config.yaml
d_model: 192
n_head: 2
n_kv_head: 2
norm_place: "pre"
norm_eps: 1e-05
parallel_block: false
init_std_qkv: 0.0361
init_std_o: 0.00659
init_std_up: 0.0361
init_std_down: 0.00659
lr_mult_qkv: 0.4
lr_head: 0.00409
batch_tokens: [8192, 16384, 24576]
seq_len: 1024
dataset: "wikipedia_en"
MLP neurons of a small language model. Each row is named by its layer, matrix (up: input weights) and neuron, and shows model dimensions 80-143. Each number is 50 + 12 x the weight over its row's rms, rounded and kept within 0 to 99.
Before each neuron's rows, "fires on" lists the tokens most often at its 100 highest values on Wikipedia text that the model never trained on.

fires on: "red", "ab", " and", "em", "ap", " to"
L10.up217:49 43 66 59 54 48 57 44 69 63 45 59 46 26 44 46 53 51 47 52 63 63 53 47 61 57 45 21 37 54 60 86 36 48 48 65 42 49 33 75 46 56 68 44 52 73 52 41 49 45 54 72 34 51 37 47 42 57 26 60 55 53 56 42

fires on: " cl", " Cl", "ict", "it", " Pr", "ull"
L5.up260:64 45 55 67 49 35 48 62 35 74 48 21 34 33 51 47 21 53 46 62 38 39 60 68 44 42 51 23 41 36 43 72 50 38 42 62 49 50 53 68 76 55 50 49 64 51 52 64 73 63 37 46 50 70 57 39 51 22 67 55 50 40 42 78

fires on: " l", " m", "el", "l", "in"
L11.up428:67 42 34 41 55 52 38 47 34 44 85 46 52 55 62 49 74 34 50 31 24 45 24 53 67 40 55 36 39 40 61 66 56 55 40 65 34 56 62 39 42 62 40 58 77 70 77 35 34 50 44 53 50 44 43 60 53 36 62 47 44 69 70 71

fires on: "9", "6", "7", "3", "5", "2"
L6.up206:60 60 49 57 53 53 62 24 39 57 13 55 46 31 47 50 53 76 73 42 41 56 60 46 58 30 46 34 31 52 58 69 63 56 66 66 40 58 45 54 38 40 44 52 53 48 57 38 55 25 56 35 37 69 45 38 52 52 51 40 38 68 52 28

fires on: "5", "7", "6", "9", "4"
L5.up334:45 49 40 57 40 71 66 52 56 50 38 47 66 45 31 31 29 61 67 29 42 47 46 32 44 56 56 50 41 63 56 58 51 56 67 65 26 48 48 63 31 49 35 50 46 38 52 42 50 38 74 46 31 59 54 47 60 43 71 36 34 70 40 48

fires on: " up", ".S", "rop", "TC", "istor", " spec"
L2.up146:55 62 46 53 65 51 50 60 64 43 42 46 42 53 50 34 46 41 39 42 41 67 53 63 70 46 60 50 61 48 56 40 42 63 57 56 51 38 39 36 16 80 43 28 63 61 67 61 37 51 48 57 33 44 34 41 30 53 32 55 24 38 48 24

fires on: " of", " to", "os", " member", "as", "ian"
L11.up515:51 45 52 34 58 61 29 68 65 35 42 49 44 64 69 47 58 64 37 55 43 32 49 47 47 54 54 44 58 45 42 34 26 75 81 58 46 42 50 66 58 32 59 56 34 61 32 32 48 31 45 38 37 75 21 53 60 72 45 52 45 35 55 52

fires on: "un", "ot", "-", "ip", "ad"
L8.up461:49 51 50 59 36 53 34 47 40 40 65 59 44 42 52 43 36 44 61 51 84 50 31 84 51 65 61 36 66 48 44 49 53 48 36 69 34 54 48 59 59 50 57 45 35 38 49 52 49 35 47 23 51 49 54 51 29 38 37 61 53 29 49 50

fires on: ".\n\n", " |\n\n", "==\n\n", ").\n\n", ".."
L5.up566:41 44 56 54 64 45 58 72 60 39 71 59 43 31 40 29 54 42 47 64 58 49 28 44 54 54 79 47 64 27 49 36 28 27 49 54 52 62 35 49 37 43 35 56 50 44 43 74 43 74 67 59 41 58 62 62 57 40 63 40 19 51 63 50

fires on: "or", "om", "ent", "l", "ig", "ub"
L10.up570:59 30 53 38 64 60 49 47 56 38 47 45 55 33 56 57 55 55 50 32 42 39 61 48 38 32 52 62 34 40 67 41 50 41 56 52 38 20 83 49 75 53 49 57 43 62 56 46 35 39 49 51 60 38 54 43 61 38 42 41 48 59 72 56

fires on: " go", " moved", " return", " came", " contin", "″W"
L2.up252:51 50 51 36 56 53 22 44 44 48 62 57 36 53 50 49 40 51 36 68 59 68 64 24 74 48 39 51 50 47 53 42 54 54 57 78 45 50 54 51 51 49 31 50 57 84 56 31 42 73 45 52 51 73 37 37 38 68 62 46 46 39 48 49

fires on: " th", " Th", "ith", "ut", "rom", "riend"
L5.up409:57 51 63 55 48 48 29 54 59 55 43 26 19 44 57 48 56 54 54 68 42 42 66 39 55 73 55 28 38 43 52 43 61 40 55 50 51 38 55 43 39 62 57 54 37 35 59 47 52 53 54 31 44 61 71 40 69 58 64 50 41 40 46 39

fires on: " d", " con", " D", "d"
L9.up275:63 43 48 79 57 28 39 39 46 65 46 60 52 51 59 65 54 50 60 42 26 58 60 46 54 43 45 54 56 46 17 55 55 28 36 69 68 44 41 43 53 58 39 47 40 40 60 62 30 47 57 30 23 34 58 47 57 45 51 50 39 59 57 75

fires on: " qu", " ev", " go"
L3.up110:32 41 54 39 42 59 26 60 54 48 47 64 61 43 43 47 46 69 44 56 39 32 43 39 57 50 43 53 44 43 31 63 31 67 56 56 70 55 64 38 69 50 32 43 56 64 58 48 53 75 52 45 65 49 60 39 35 59 50 55 55 56 61 37

fires on: "v", "r", "ot", "a", "i", "n"
L11.up65:60 28 54 49 48 70 40 38 38 49 52 48 51 37 45 46 40 47 63 57 23 51 52 43 59 63 41 41 46 53 61 51 53 52 56 63 39 62 49 78 58 56 56 50 59 45 54 54 57 47 37 44 56 38 45 50 33 54 46 54 45 23 75 79

fires on: "ew", " Sw", " &", " Wil"
L2.up123:35 48 44 59 41 51 59 48 68 48 20 44 43 42 51 36 51 54 33 44 70 39 56 60 57 58 46 30 45 48 70 58 47 65 58 51 65 35 58 45 65 38 45 49 55 45 57 90 49 58 53 36 68 70 51 51 43 65 42 42 61 68 53 52

fires on: " more", " most", " two", " N", " several"
L6.up261:71 57 30 50 63 52 65 52 46 48 55 53 19 36 51 46 55 55 51 66 54 45 55 41 39 68 53 59 54 43 51 50 46 58 47 55 42 52 51 42 47 45 42 62 54 51 71 55 52 30 31 46 52 68 53 55 32 68 46 28 55 46 35 30

fires on: " cons", " compet", " inst", " dist", " tw", " ra"
L3.up378:77 87 56 42 58 51 76 70 43 66 59 44 50 29 49 42 38 62 60 55 53 37 54 49 32 57 42 67 69 46 38 61 34 39 45 43 56 56 40 52 43 39 33 53 66 57 52 53 49 48 36 28 55 47 58 57 45 45 33 51 44 32 44 43

fires on: "ul", "at", "ot", "e", "il"
L10.up166:41 57 48 55 59 54 57 45 60 51 53 65 44 49 51 65 67 49 60 52 52 53 37 54 28 79 41 53 49 52 47 42 49 68 61 48 80 54 69 60 49 49 32 52 43 46 50 50 55 29 56 57 43 32 51 45 51 48 47 46 50 30 63 53

fires on: "er", " |", " of"
L5.up421:36 86 50 49 61 51 36 61 64 41 52 55 65 45 37 35 67 48 49 55 38 33 43 46 52 52 53 62 49 55 41 44 31 72 67 39 55 33 46 59 50 35 45 41 50 59 38 31 37 45 59 29 50 45 49 65 54 53 40 46 59 54 39 52

fires on: "os", "is", "us", "it", "ir", " or"
L11.up183:62 36 40 53 38 45 26 54 40 52 62 46 43 40 25 47 31 58 64 24 61 49 17 44 62 45 43 70 64 46 49 48 54 68 49 65 43 58 55 61 65 49 56 55 44 34 61 45 43 55 30 51 41 63 66 25 50 58 58 50 36 52 28 44

fires on: " C", " c", " ex", " four"
L8.up487:77 38 31 57 44 50 48 35 52 39 50 35 45 71 40 57 47 38 56 55 29 59 36 60 50 51 55 60 35 54 74 52 53 41 44 48 35 57 31 50 42 64 35 60 67 52 60 43 43 52 47 65 46 58 40 49 45 43 51 34 47 67 39 51

fires on: " as", " the", " a", " by", "ointed", "cted"
L9.up68:52 45 34 44 52 35 54 51 58 52 54 41 56 50 37 65 51 49 69 58 71 24 53 59 34 48 44 70 44 61 55 33 48 49 39 72 66 46 32 80 56 54 45 49 42 70 63 58 52 47 55 33 47 52 41 68 62 43 55 33 65 38 26 40

fires on: "av", "op"
L5.up195:37 59 65 51 59 36 48 48 57 25 43 39 77 55 31 51 30 50 47 24 72 52 66 47 67 51 38 43 52 58 36 28 62 43 67 52 35 72 41 62 70 59 47 38 45 53 48 43 42 42 50 54 56 55 54 56 52 45 51 57 31 60 26 73

fires on: " cl", " Cl", "cl"
L2.up318:78 58 35 60 46 44 49 53 57 39 81 44 34 11 33 39 30 54 36 46 66 70 51 56 50 37 54 42 42 54 48 68 44 38 63 46 61 48 54 56 55 67 54 59 57 53 64 62 56 51 60 39 46 70 74 50 54 30 64 20 52 44 55 68

fires on: "ent", "ast", "l", "ograph", "omet", "5"
L11.up202:42 57 45 50 58 24 63 45 53 48 36 48 38 55 55 59 62 62 76 45 38 45 41 53 43 46 58 44 25 46 49 51 70 42 43 48 21 14 53 44 63 47 30 42 57 72 50 53 55 31 38 65 61 55 24 54 52 36 43 56 43 66 61 61

fires on: "u", "ong", "i", " Pr", "an"
L5.up94:50 61 54 35 54 59 46 73 43 64 28 81 54 43 46 64 52 33 60 63 56 29 47 38 54 64 30 47 50 37 56 46 56 65 64 47 77 20 33 60 31 52 33 40 23 38 36 57 52 74 61 53 74 54 60 27 69 43 78 59 32 56 37 61

fires on: " app", " was", "ointed", " ele", " as"
L5.up246:65 42 26 56 47 27 56 54 27 63 64 34 67 55 48 74 43 38 57 58 69 48 44 59 45 57 31 61 40 51 48 50 50 27 28 77 43 74 36 28 64 60 35 45 39 52 65 66 46 17 37 59 39 57 38 53 39 54 45 59 46 16 41 51

fires on: " •", " career", " role", "rea", "a", " debut"
L3.up183:60 63 49 30 28 63 46 26 44 53 79 57 69 38 54 54 52 88 52 69 47 62 42 44 42 44 46 42 52 50 31 69 60 35 49 40 60 54 64 63 48 72 64 50 57 45 58 63 60 62 35 25 38 49 17 57 50 44 38 50 65 72 52 43

fires on: " them", ":", "-", " Gre", " wh", "\n"
L3.up266:49 45 50 38 51 52 60 58 52 44 40 60 46 66 54 53 68 63 50 47 66 57 52 30 15 39 48 34 73 39 32 60 34 35 64 35 58 45 72 63 56 50 54 63 62 27 48 55 60 38 51 41 63 38 58 32 37 52 63 41 34 37 59 53

fires on: "r", "ll", "at", "ar", "all"
L8.up12:33 51 51 46 61 45 39 55 57 35 52 42 61 71 47 61 48 67 50 78 59 49 64 47 60 52 53 40 33 70 70 48 57 56 69 58 44 52 58 64 58 69 52 64 41 56 34 41 46 44 69 44 44 73 45 26 46 60 54 57 50 48 31 79

fires on: " qu", "u", " ev", " inv", "qu", " dist"
L8.up273:41 42 38 27 58 70 28 54 44 56 61 42 42 40 28 71 54 58 42 58 35 54 48 53 47 66 51 42 65 30 59 68 50 64 52 64 69 57 54 43 62 42 56 49 53 60 42 48 61 58 50 37 54 50 53 51 51 68 47 57 50 44 38 51

fires on: "re", " de", "R", "e", " De", "le"
L9.up127:53 40 19 56 62 33 32 42 45 50 55 66 60 34 59 40 53 41 45 57 52 48 51 49 53 61 39 55 46 63 37 44 50 66 41 72 49 70 33 44 33 37 54 26 61 31 49 60 45 45 72 60 53 40 42 46 57 35 62 65 54 58 43 51

fires on: "ad", "fer", "am", "ut", "g"
L10.up75:54 40 35 63 54 43 53 60 58 34 52 38 51 43 49 57 40 44 59 47 41 45 39 40 38 65 38 63 38 46 46 50 39 51 43 55 37 24 33 58 57 59 37 69 43 56 66 25 44 42 43 36 21 51 56 70 40 51 56 58 33 39 79 49

fires on: "am", "im", "ut", "erg", "op"
L9.up418:44 49 58 57 40 56 67 44 39 40 53 33 44 70 69 69 53 32 66 44 55 61 25 42 22 73 61 41 17 51 52 50 47 52 57 56 19 40 39 62 50 62 44 63 42 59 46 75 51 45 33 49 51 39 56 63 55 49 69 56 32 39 63 57

fires on: "\n"
L2.up277:58 64 50 46 67 38 41 64 34 69 41 41 42 46 47 56 58 39 31 68 54 73 61 74 29 34 64 36 52 64 65 53 68 38 47 56 49 53 46 76 36 44 48 54 42 45 55 40 36 55 38 37 64 51 44 42 41 47 47 73 34 51 49 28

fires on: " they", "==", " They", "merican"
L2.up501:52 37 61 70 41 37 54 56 44 52 55 58 41 46 24 49 39 36 32 53 51 42 53 57 58 43 44 44 48 52 50 50 47 52 73 20 71 51 69 46 60 48 60 44 46 46 51 50 61 48 63 67 44 64 62 58 47 57 62 32 63 55 52 52

fires on: ",", "arn", "ength", "ens", " /", "rop"
L2.up250:47 68 40 17 41 61 53 53 28 64 65 45 55 44 52 42 54 61 51 32 66 64 58 47 65 35 71 61 58 42 47 35 40 32 43 58 46 50 61 41 54 45 66 36 59 34 63 57 41 39 50 32 66 57 52 58 46 61 48 45 57 25 46 50

fires on: ".", "\n", "-", "\n\n", " been"
L2.up58:41 38 57 53 60 58 72 62 56 44 43 58 55 50 47 60 62 37 46 55 61 44 54 56 23 34 53 42 62 63 50 61 45 41 71 50 50 39 75 57 62 63 50 43 50 28 41 29 43 41 59 47 47 68 49 45 49 54 64 42 49 28 57 53

fires on: " such", " |\n", " also", " |", " N"
L5.up367:48 52 36 40 58 49 47 80 85 70 35 56 72 32 41 41 56 36 52 43 41 39 49 40 42 73 75 63 31 40 57 61 36 69 54 61 48 56 40 35 59 50 64 36 54 53 41 38 43 55 69 39 40 63 35 28 38 49 43 46 68 57 43 43

fires on: " h", " disc", " ac"
L2.up390:58 77 52 45 63 54 46 66 54 45 62 44 52 55 53 34 57 48 34 47 43 49 28 49 64 38 42 65 26 45 59 72 47 62 43 46 86 67 48 51 19 62 42 49 47 55 52 49 64 86 54 48 65 33 44 43 32 62 58 57 37 58 67 35

fires on: " the", " to", " by", "ite", " with", " when"
L10.up231:70 42 39 47 40 48 36 63 72 56 60 37 51 40 50 57 59 33 47 57 68 64 43 51 43 55 39 20 62 50 74 46 46 35 62 64 53 31 51 60 53 46 37 30 57 59 62 48 60 62 38 58 58 48 53 54 51 51 50 32 41 64 50 62

fires on: "r", "ou", "at", "t", "ab"
L10.up52:61 45 67 52 47 31 47 51 48 68 69 52 47 39 61 53 51 39 61 62 63 44 39 57 50 68 36 62 48 59 42 33 57 38 39 52 52 66 18 55 41 47 40 48 39 47 45 47 46 28 35 43 52 50 65 66 19 44 46 39 52 50 62 55

fires on: "it", "istor", "ha", "ite", " also"
L5.up63:56 63 47 58 46 42 59 48 71 65 36 38 77 33 50 47 28 59 34 62 61 35 41 28 54 34 72 42 62 47 34 57 46 47 45 54 40 62 85 64 49 54 60 22 23 45 35 45 53 50 60 40 52 45 55 53 56 43 56 42 57 71 58 39

fires on: "ther", ";\n", ".S", "\n", "′"
L2.up118:59 72 55 47 64 43 48 66 43 42 40 38 43 40 65 62 51 39 31 51 62 42 50 88 42 45 55 38 45 46 78 55 59 57 54 50 47 50 48 56 44 43 36 70 46 57 39 45 46 48 36 57 52 63 36 42 37 47 24 54 41 48 68 34

fires on: " contin", "adu", " University", "tt", " born", " moved"
L3.up510:45 43 33 51 58 37 40 45 33 64 65 54 60 43 45 62 32 50 39 66 31 43 49 68 65 54 42 68 60 47 58 68 34 59 54 69 37 50 42 58 53 55 35 61 57 77 43 41 40 74 44 55 39 43 51 60 38 49 56 55 65 38 30 33

fires on: "\n\n", "=", " =\n\n", ")\n\n"
L2.up482:45 43 52 60 63 38 60 55 38 46 47 50 43 29 57 62 47 34 55 40 85 49 47 49 33 28 53 50 45 43 85 54 33 46 39 60 75 89 54 42 49 70 60 37 46 32 42 67 48 59 47 42 49 52 61 56 48 52 49 47 48 70 67 40

fires on: " D", " M", " K", " C", "as"
L9.up286:67 57 48 43 61 62 51 43 19 44 73 39 36 58 47 54 37 45 46 46 60 42 38 72 57 42 36 45 57 69 55 58 56 38 55 47 48 58 57 40 61 75 40 59 58 40 52 50 57 64 46 44 61 33 38 39 06 55 51 58 53 71 51 55

fires on: " ext", " sur", " def", " cons", " tw", " av"
L2.up386:50 73 47 70 60 44 59 42 34 66 64 46 56 46 24 41 58 72 48 43 47 49 40 55 23 64 60 46 60 44 56 53 52 42 25 43 69 48 57 63 49 42 37 42 37 57 43 45 44 38 59 42 50 59 47 56 57 46 52 46 51 26 52 34

fires on: "est", "ri", " (", "el", "ast", "ales"
L9.up389:62 39 54 62 50 62 55 59 69 22 56 64 24 50 43 74 55 69 46 43 45 64 57 71 38 54 69 43 26 23 50 53 56 55 55 47 52 40 49 29 57 59 47 33 57 53 52 70 32 55 49 43 30 67 53 32 62 38 56 49 39 61 46 48

fires on: " h", " b", " he"
L5.up397:48 64 41 39 43 34 45 56 66 33 62 44 44 46 67 51 43 48 60 74 60 27 54 64 74 55 48 73 43 42 60 69 59 63 35 63 71 58 61 45 27 37 64 50 39 56 45 43 42 53 69 54 81 24 73 50 51 43 66 57 52 48 49 48

fires on: " •", " ft", "\n\n", " mi", ")\n\n", "rea"
L2.up421:61 55 36 46 43 43 53 10 38 54 71 71 56 28 50 77 51 52 54 61 53 56 68 63 43 47 61 61 46 60 63 45 55 55 52 46 76 58 66 25 63 72 49 45 43 41 31 77 61 45 46 43 56 45 27 54 63 64 60 45 38 80 58 48

fires on: "ood", "-d", "-b", "idd", " und", "-t"
L3.up185:32 69 61 69 48 46 41 34 44 38 50 57 37 45 46 71 38 52 45 71 43 25 55 74 61 59 57 37 38 38 44 40 45 55 43 42 35 53 43 43 46 37 41 42 44 38 60 56 62 38 47 35 56 63 67 41 53 55 57 65 54 43 43 32

fires on: "-", ".", "-d", "-C", "-A", "-M"
L6.up459:44 58 54 63 41 57 56 37 37 27 35 67 30 68 61 70 41 33 73 49 67 80 54 69 51 53 48 36 47 34 31 49 41 40 49 49 30 59 21 68 63 41 46 65 43 46 46 63 40 62 47 51 26 36 50 46 58 17 58 36 50 65 61 65

fires on: " mod", " loc", " km", " east", " west"
L2.up495:52 45 49 55 72 27 51 41 32 59 40 54 81 37 50 74 45 30 35 66 61 63 57 62 62 37 46 65 42 57 44 53 52 45 44 66 38 57 52 41 45 56 38 61 43 38 30 32 34 57 52 33 31 30 41 53 43 53 77 40 46 73 53 47

fires on: " they", "ents", "s", " They", "ants", "its"
L11.up289:51 38 54 73 65 49 46 55 54 57 56 53 53 51 20 66 49 46 47 47 47 37 67 59 69 55 45 69 43 45 33 32 41 56 55 50 58 27 56 48 54 48 27 65 45 31 53 47 42 45 50 63 43 60 45 58 52 44 53 55 61 47 37 49

fires on: " some", " any", " every", " if", "ittle", " state"
L2.up365:39 34 62 59 47 62 53 54 46 53 38 65 22 41 30 64 36 51 83 52 36 63 60 52 53 70 60 56 39 54 42 64 39 48 51 07 36 43 34 51 61 67 47 32 52 53 43 54 61 19 29 59 49 46 75 48 36 44 45 44 68 61 75 45

fires on: "8", "ition", "ien", "v", "b", "duced"
L10.up226:44 68 40 44 42 38 44 49 46 66 59 49 49 74 27 48 63 76 56 51 60 52 30 29 55 62 47 42 25 47 43 23 44 35 47 55 42 49 42 61 60 67 54 61 37 48 55 51 51 74 57 35 49 37 50 57 55 50 42 51 45 51 38 53

fires on: "it", "ree", "re", "ir", "ite", "l"
L10.up277:43 33 45 60 47 58 39 49 48 80 61 42 50 50 17 41 58 47 48 53 61 47 54 50 49 51 28 42 61 57 50 68 69 63 33 73 34 33 83 52 65 50 55 69 35 24 47 39 36 54 50 66 67 46 54 35 48 48 52 44 27 34 36 61

fires on: "ir", "}", " ft", "rea", " m", "m"
L6.up187:49 53 52 58 44 57 48 14 49 53 59 58 61 32 54 75 46 59 60 51 32 72 53 29 61 64 56 40 48 64 50 58 73 61 43 43 57 58 74 37 47 66 48 16 62 49 31 44 41 47 54 58 57 70 22 45 41 49 40 55 28 63 45 60

fires on: "l", "el", " ", "ur", "s", " of"
L11.up265:61 44 25 35 54 60 30 59 51 33 59 44 45 29 63 43 41 61 70 27 42 36 40 58 56 48 33 56 59 44 49 45 65 53 51 67 51 61 34 45 57 46 53 40 43 55 60 60 22 38 51 63 49 57 68 59 42 44 75 27 53 54 44 72

fires on: "m", "ol", "r", "t", "let", "ant"
L10.up517:53 80 31 50 53 37 34 53 46 46 63 59 59 30 47 50 60 50 55 29 65 57 53 34 58 25 40 56 69 41 57 58 59 61 51 42 51 73 64 62 50 49 45 63 20 58 47 57 65 38 34 53 64 33 68 60 44 41 40 58 43 31 38 65

fires on: " to", ":", " as", " by", " on", " in"
L10.up103:42 44 43 47 56 42 58 52 78 30 60 55 63 49 55 35 57 47 38 25 55 57 29 58 57 62 59 51 59 26 51 56 73 61 37 66 60 49 58 50 47 85 51 69 48 58 45 67 47 40 53 39 41 51 51 65 48 58 29 33 55 40 60 51

fires on: "or", "ur", "er", "re", "ot", "am"
L10.up225:29 41 56 47 51 51 48 66 69 34 62 54 46 82 43 67 47 45 54 55 46 57 49 53 56 69 62 69 53 44 49 52 42 66 57 57 27 37 52 67 46 39 44 35 31 55 47 51 46 38 46 64 61 48 61 67 51 51 27 55 49 47 72 41

fires on: ".", ".\n\n", ";"
L6.up557:43 39 53 39 45 32 43 51 53 62 49 59 59 56 46 46 52 39 54 55 42 56 55 55 66 67 60 40 63 41 55 42 56 39 48 60 44 58 47 50 54 44 49 53 24 41 47 41 52 52 43 60 37 58 40 56 52 71 66 48 27 50 50 70

fires on: "e", "ow", "le", "o", "ue", "an"
L8.up441:43 71 40 57 46 55 48 27 59 57 57 71 46 42 55 48 47 44 56 56 27 41 51 48 29 38 58 58 47 44 61 61 56 61 44 65 46 58 60 60 43 40 42 47 49 35 52 49 48 57 57 75 71 50 36 47 48 37 84 52 44 31 27 49

fires on: ",", ".", " |"
L6.up240:42 52 47 40 41 51 44 66 45 68 49 54 46 53 39 42 60 24 53 41 35 44 49 45 40 58 57 32 65 42 78 52 46 30 32 56 38 59 47 69 45 57 36 36 23 31 31 77 29 41 40 46 48 46 52 57 49 68 51 61 34 59 55 42

fires on: " and", " &", " to", " O", ",", "/"
L11.up100:37 54 47 54 48 47 48 55 69 38 32 49 51 54 29 70 67 53 49 42 57 45 46 36 75 54 61 44 36 46 61 56 40 76 50 67 47 57 58 64 32 40 52 40 82 57 52 43 29 44 33 53 58 58 34 62 29 53 45 59 60 63 43 39

fires on: "D", "-d", " d"
L6.up500:54 54 48 83 60 48 48 34 44 34 45 58 48 55 63 53 33 36 58 65 46 54 57 79 31 52 28 50 28 29 29 46 53 40 37 44 60 58 33 37 51 57 55 41 47 43 72 40 55 44 52 57 32 62 74 44 44 45 49 57 50 77 52 65

fires on: "um", " was", " air", " hold", " Air", "ity"
L5.up319:48 71 55 64 26 43 67 58 70 57 42 55 68 58 35 54 54 32 75 59 57 52 49 39 68 41 47 52 49 35 52 35 45 66 41 36 61 40 53 61 51 48 59 57 52 46 64 57 49 49 56 32 42 36 40 32 38 34 50 49 50 56 75 63

fires on: " name", "bum", "ical", "ode", "day", "iginal"
L2.up210:55 60 51 56 50 50 26 69 56 58 59 41 49 32 55 48 43 64 27 44 52 49 42 48 57 66 35 58 47 43 29 63 49 25 43 46 50 36 39 55 57 63 45 51 39 53 26 53 60 53 52 49 41 36 42 45 63 49 50 53 36 66 61 49

fires on: " d", "D", " D", "ud", "-d", "1"
L5.up520:60 29 45 73 60 57 28 49 52 52 60 55 52 48 41 53 62 27 35 59 47 64 66 51 42 48 40 40 43 32 27 39 42 57 61 56 54 67 37 48 59 64 60 46 35 63 64 37 62 39 37 50 50 33 52 67 44 62 45 66 69 67 57 51

fires on: " mod", " min", " loc", " trad", " mov", " Nov"
L3.up122:55 56 26 64 59 32 66 41 59 40 59 54 62 56 51 32 52 58 47 56 54 54 61 59 55 45 34 46 37 56 48 44 52 42 56 70 35 59 68 41 46 58 54 47 54 36 15 37 50 49 49 50 58 46 38 56 47 66 92 65 43 70 30 39

fires on: " of", ":", " art", " to", "w", " manag"
L6.up272:51 64 49 57 41 60 44 53 66 33 53 48 40 27 54 34 51 47 26 53 59 44 55 46 56 52 62 57 57 38 16 48 46 43 42 72 64 49 76 64 61 75 49 64 48 59 36 39 58 49 36 30 39 54 46 42 52 58 56 40 64 39 74 41

fires on: "th", "c", "st", "rd", "ph", ":"
L5.up364:74 55 48 50 54 52 60 34 36 59 38 44 53 42 46 57 31 39 48 35 51 45 46 57 50 40 32 55 38 50 57 51 65 42 39 45 43 67 05 54 58 72 44 46 33 56 41 49 41 54 53 45 44 52 30 37 33 67 37 34 41 59 49 56

fires on: "er", ":", " of", "ers", "ing"
L5.up191:38 66 46 41 53 41 36 63 55 57 56 53 42 29 55 37 62 48 34 68 39 34 50 52 35 56 44 63 45 44 39 65 55 44 39 58 59 50 63 62 52 55 36 56 40 37 39 67 47 72 48 54 32 61 31 34 63 33 38 48 61 45 61 63

fires on: " Mon", " mon", " under", "mon", " gen", "oon"
L3.up217:43 56 57 30 70 67 45 58 56 42 39 63 53 19 56 63 57 39 23 45 62 59 41 44 66 56 46 54 41 82 73 46 66 32 61 44 44 57 56 61 34 40 66 72 51 50 56 29 58 62 36 43 46 39 47 68 39 31 46 62 35 77 64 51

fires on: "ot", "or", "t", "n", "ree"
L10.up218:71 46 56 51 53 48 42 49 48 49 53 31 38 69 45 53 56 53 47 51 45 57 44 58 44 52 53 65 44 38 59 62 50 46 59 71 39 47 53 68 75 45 54 29 29 50 45 53 51 45 50 49 34 27 54 66 59 39 43 44 51 46 44 37

fires on: "e", "'", "an", "i", "ish", "ara"
L6.up99:27 61 54 47 49 47 58 44 42 48 38 76 66 49 55 52 39 38 56 66 50 23 66 45 38 39 43 56 33 40 55 60 58 39 55 49 51 33 42 52 45 52 62 48 34 40 47 43 47 47 61 39 53 38 36 49 65 34 85 48 57 40 56 65

fires on: " Le", " Mon", " le", " mon"
L5.up395:56 53 50 28 73 70 51 62 68 54 57 53 47 45 47 49 50 58 43 51 56 40 56 40 48 60 45 57 34 63 37 61 46 42 60 77 49 57 54 46 20 43 67 56 39 59 51 49 54 47 47 56 53 27 43 52 44 34 74 42 35 79 58 72